{
  "d_model": 384,
  "n_kv_head": 12,
  "head_dim": 32,
  "norm_place": "pre",
  "attn_scale": 0.177,
  "init": "normal",
  "init_std_qkv": 0.0268,
  "init_std_down": 0.00599,
  "lr": 0.00692,
  "lr_head": 0.00337,
  "warmup_steps": 200,
  "doc_mask": true,
  "train_tokens": 512500000
}
MLP neurons of a small language model. Each row is named by its layer, matrix (down: output weights) and neuron, and shows model dimensions 96-159. Each number is 200 + 30 x the weight over its row's rms, rounded and kept within 0 to 999.
After each neuron's rows, "fires before" lists the tokens most often just after its 100 highest values on Wikipedia text that the model never trained on. A number after a token or word is its count.

L7.down469,217,206,199,200,213,172,250,196,247,170,180,163,193,213,230,214,185,206,200,218,182,227,196,159,166,244,196,215,224,190,258,185,255,160,165,177,145,202,153,169,126,156,196,238,208,168,236,223,193,221,257,160,188,195,185,195,191,157,185,209,221,176,175,180
fires before: " |" 92

L7.down853,203,172,177,159,233,212,212,162,193,197,204,207,202,216,159,206,177,197,207,215,167,156,270,205,224,205,212,175,181,170,223,156,241,192,233,154,168,215,247,115,199,134,217,202,193,177,166,237,149,211,216,204,212,213,231,164,219,155,239,185,162,217,244,173
fires before: " |" 40, " m" 4, " sq" 4, " km" 4

L7.down1371,195,168,218,215,208,180,213,222,193,245,267,153,177,163,181,260,217,156,178,209,210,231,237,218,181,178,229,194,180,164,219,248,287,196,190,222,238,225,213,217,227,238,210,243,154,230,185,135,219,161,203,222,164,225,223,208,141,220,195,195,168,198,252,271
fires before: " York" 32, " Zealand" 9, " Jersey" 5, " States" 4

L6.down170,270,153,173,195,299,236,251,214,209,190,212,243,206,203,172,107,192,163,225,217,197,182,234,250,214,187,174,206,197,227,223,190,166,204,190,215,152,165,172,208,198,261,170,243,200,234,164,177,258,153,228,170,244,179,199,252,236,209,231,192,159,183,198,210
fires before: " |" 31, " " 18, " Preced" 7, "-" 7, "\n" 6, " Swing" 5

L6.down682,234,229,190,180,132,215,194,136,202,173,215,180,218,175,259,229,239,217,176,155,164,203,231,222,183,177,221,152,194,216,179,208,181,197,220,150,156,247,182,213,195,168,189,198,190,157,200,207,145,190,217,180,219,181,215,181,158,200,211,184,197,238,242,231
fires before: " |" 69, " chart" 5, " of" 4

L6.down1495,206,190,217,211,166,180,163,187,200,210,228,175,214,179,239,217,202,186,229,240,193,210,203,220,170,213,185,184,220,154,206,183,177,233,201,202,174,145,174,278,147,189,211,194,250,218,211,151,180,172,185,236,196,242,202,214,172,193,272,222,184,215,185,204
fires before: "|" 33, " the" 25, " 1" 8, " 2" 4

L6.down426,213,152,159,190,190,235,205,161,213,192,156,178,165,174,191,236,201,168,140,257,195,214,213,170,194,211,156,224,211,214,256,182,195,148,194,144,206,270,219,225,190,173,197,198,224,168,174,173,198,186,210,181,178,201,217,184,277,240,155,231,154,201,212,171
fires before: "s" 85, "es" 7

L7.down1179,234,185,213,182,205,216,201,170,143,211,199,211,217,158,213,211,195,162,176,187,150,201,152,209,209,178,173,230,229,181,153,245,203,230,190,206,228,174,188,180,209,170,216,228,241,221,175,214,198,217,212,163,208,188,218,193,197,231,184,252,161,141,216,171
fires before: "|" 17, " /" 12, "-" 11, "\n" 7, ")" 6, "===" 4

L7.down157,192,197,217,186,199,143,174,218,188,243,203,234,201,218,222,177,234,218,146,196,184,172,175,258,259,231,192,280,226,163,164,203,222,207,185,198,170,215,219,187,167,217,147,209,197,149,168,232,205,179,153,226,180,222,250,245,207,192,203,239,184,182,201,204
fires before: "\"" 34, "\"." 6, "\"," 6, " Year" 4, "," 4

L6.down724,140,158,230,199,86,166,211,145,133,238,256,213,200,191,222,193,199,193,207,194,227,199,231,228,203,211,151,248,186,191,200,176,179,185,208,142,221,177,238,222,179,206,170,179,160,192,154,218,156,208,186,217,161,235,228,146,230,216,199,211,218,210,209,174
fires before: " |" 25, "---|---|---|---|" 25, "." 10, " 1" 7

L4.down701,224,195,175,180,179,167,222,185,174,167,250,184,230,229,202,181,197,194,180,206,249,188,231,232,218,178,198,186,175,188,156,164,207,205,148,195,205,199,168,220,177,177,231,195,153,170,245,229,211,173,228,190,180,183,162,176,244,206,143,231,168,185,222,163
fires before: "\n" 59

L7.down1296,167,213,162,183,165,166,220,215,191,186,239,195,183,211,207,230,183,207,163,163,216,183,194,194,191,209,170,236,224,203,180,195,203,205,184,215,188,204,209,198,245,150,208,222,219,109,166,214,233,186,211,158,223,206,231,191,208,210,148,235,200,182,257,194
fires before: " on" 24, " to" 10, "ing" 9, "ed" 7

L7.down35,206,211,185,232,191,205,200,203,199,180,223,215,165,249,178,180,188,138,212,170,185,230,197,246,174,215,208,154,213,135,212,202,253,176,190,171,201,228,198,238,199,173,204,194,214,220,250,219,188,251,153,151,168,242,186,201,186,223,153,171,189,152,178,157
fires before: " |" 37, " \"" 18, "---|---|---|---|" 10, " to" 5

L6.down432,192,197,128,237,168,252,184,223,185,190,258,148,202,249,191,202,210,168,192,223,189,175,164,220,208,201,202,224,150,225,239,188,224,168,171,216,228,136,192,195,255,154,233,195,190,230,199,153,232,141,229,200,193,158,210,188,197,183,234,163,220,199,207,204
fires before: "s" 71, "." 5, " United" 4, "," 4

L7.down1366,190,180,227,202,184,126,171,214,256,201,190,225,264,190,201,185,222,251,178,194,158,221,232,201,217,214,145,208,169,207,192,202,142,184,213,209,196,224,170,226,191,171,195,166,121,217,234,211,210,144,239,182,176,234,150,219,212,209,224,169,223,154,221,149
fires before: " 5" 11, " 1" 11, " 2" 8, " 3" 8, " 4" 7, " 0" 5

L4.down678,141,233,188,207,191,201,231,192,199,190,236,210,168,192,202,217,188,161,208,228,160,245,194,248,236,206,185,185,241,200,248,206,193,209,157,252,207,182,235,173,184,246,99,138,182,186,205,193,201,212,160,160,232,229,201,219,161,175,222,217,197,124,206,200
fires before: "s" 46, "mini" 4

L4.down297,227,193,213,221,208,187,169,287,242,194,246,173,192,195,227,216,228,217,143,230,194,179,176,264,177,189,208,179,233,199,184,219,241,175,202,196,215,211,208,214,194,223,173,181,195,222,220,187,207,219,199,174,199,218,186,218,225,198,252,213,161,239,188,182
fires before: "==" 20, "=" 18, "===" 13, "The" 4, "-" 4

L7.down434,216,195,170,227,233,194,202,196,190,132,182,266,194,243,233,214,201,199,204,178,222,182,168,167,161,189,183,204,202,164,201,201,268,185,200,184,219,209,185,225,171,188,247,198,199,191,235,227,171,167,227,179,262,196,210,191,155,214,201,190,215,187,193,253
fires before: "s" 87, " place" 4

L6.down292,200,227,167,214,240,230,233,231,178,263,253,221,222,197,220,164,200,187,228,207,197,217,200,179,175,191,196,274,191,193,183,197,225,172,231,200,202,226,219,201,215,234,154,169,221,160,205,169,209,214,253,183,190,198,224,177,214,203,152,187,193,231,157,213
fires before: " of" 48, " to" 5

L7.down1455,167,199,254,156,201,210,215,145,210,227,186,208,239,185,248,210,193,217,202,191,183,234,207,169,212,210,199,217,194,202,223,232,239,186,203,212,161,154,201,215,199,150,194,250,234,248,185,180,215,213,206,208,189,211,239,197,178,199,224,194,193,213,180,246
fires before: " " 42, "-" 16, "\n" 5

L6.down1100,200,226,204,190,238,195,240,248,240,188,182,189,189,223,251,182,199,167,166,177,225,209,160,225,247,181,227,238,182,169,172,171,204,163,193,182,190,237,220,244,206,220,165,230,201,267,192,187,175,176,222,203,264,160,177,141,225,158,203,212,154,165,165,222
fires before: "\n" 36, " " 18, " including" 4, " but" 4, " Northern" 4

L6.down1143,236,197,184,219,224,233,176,199,255,192,170,184,215,140,158,159,164,199,184,171,228,166,237,117,157,226,213,177,234,166,175,219,216,195,180,144,185,179,190,163,216,204,206,194,170,107,198,167,195,154,196,199,192,165,184,214,220,245,196,200,211,232,190,194
fires before: " of" 33, "ing" 9, " by" 4, "ed" 4

L4.down1488,248,225,191,229,244,228,205,185,230,214,173,188,178,213,221,222,225,166,274,266,210,230,220,229,209,256,179,191,222,222,173,208,215,238,214,194,207,222,204,194,168,158,253,195,142,170,271,178,179,197,221,219,175,171,215,180,262,210,215,216,274,177,208,204
fires before: " the" 30, " a" 21, " an" 6

L7.down589,202,227,237,223,120,258,277,167,204,230,191,209,212,246,171,224,147,205,233,233,237,255,198,156,201,184,182,198,205,182,132,229,221,162,235,210,180,159,183,212,203,133,195,258,213,202,181,202,173,233,234,167,231,208,224,172,219,111,175,229,179,158,230,193
fires before: " |" 38, ";" 21

L7.down665,204,227,192,225,179,177,217,149,229,188,189,190,218,194,153,225,169,220,181,170,165,214,215,159,181,221,180,191,174,231,184,210,178,236,242,185,184,194,248,181,152,242,247,174,255,150,159,196,255,207,275,189,153,217,265,241,215,188,230,219,184,183,228,241
fires before: "." 65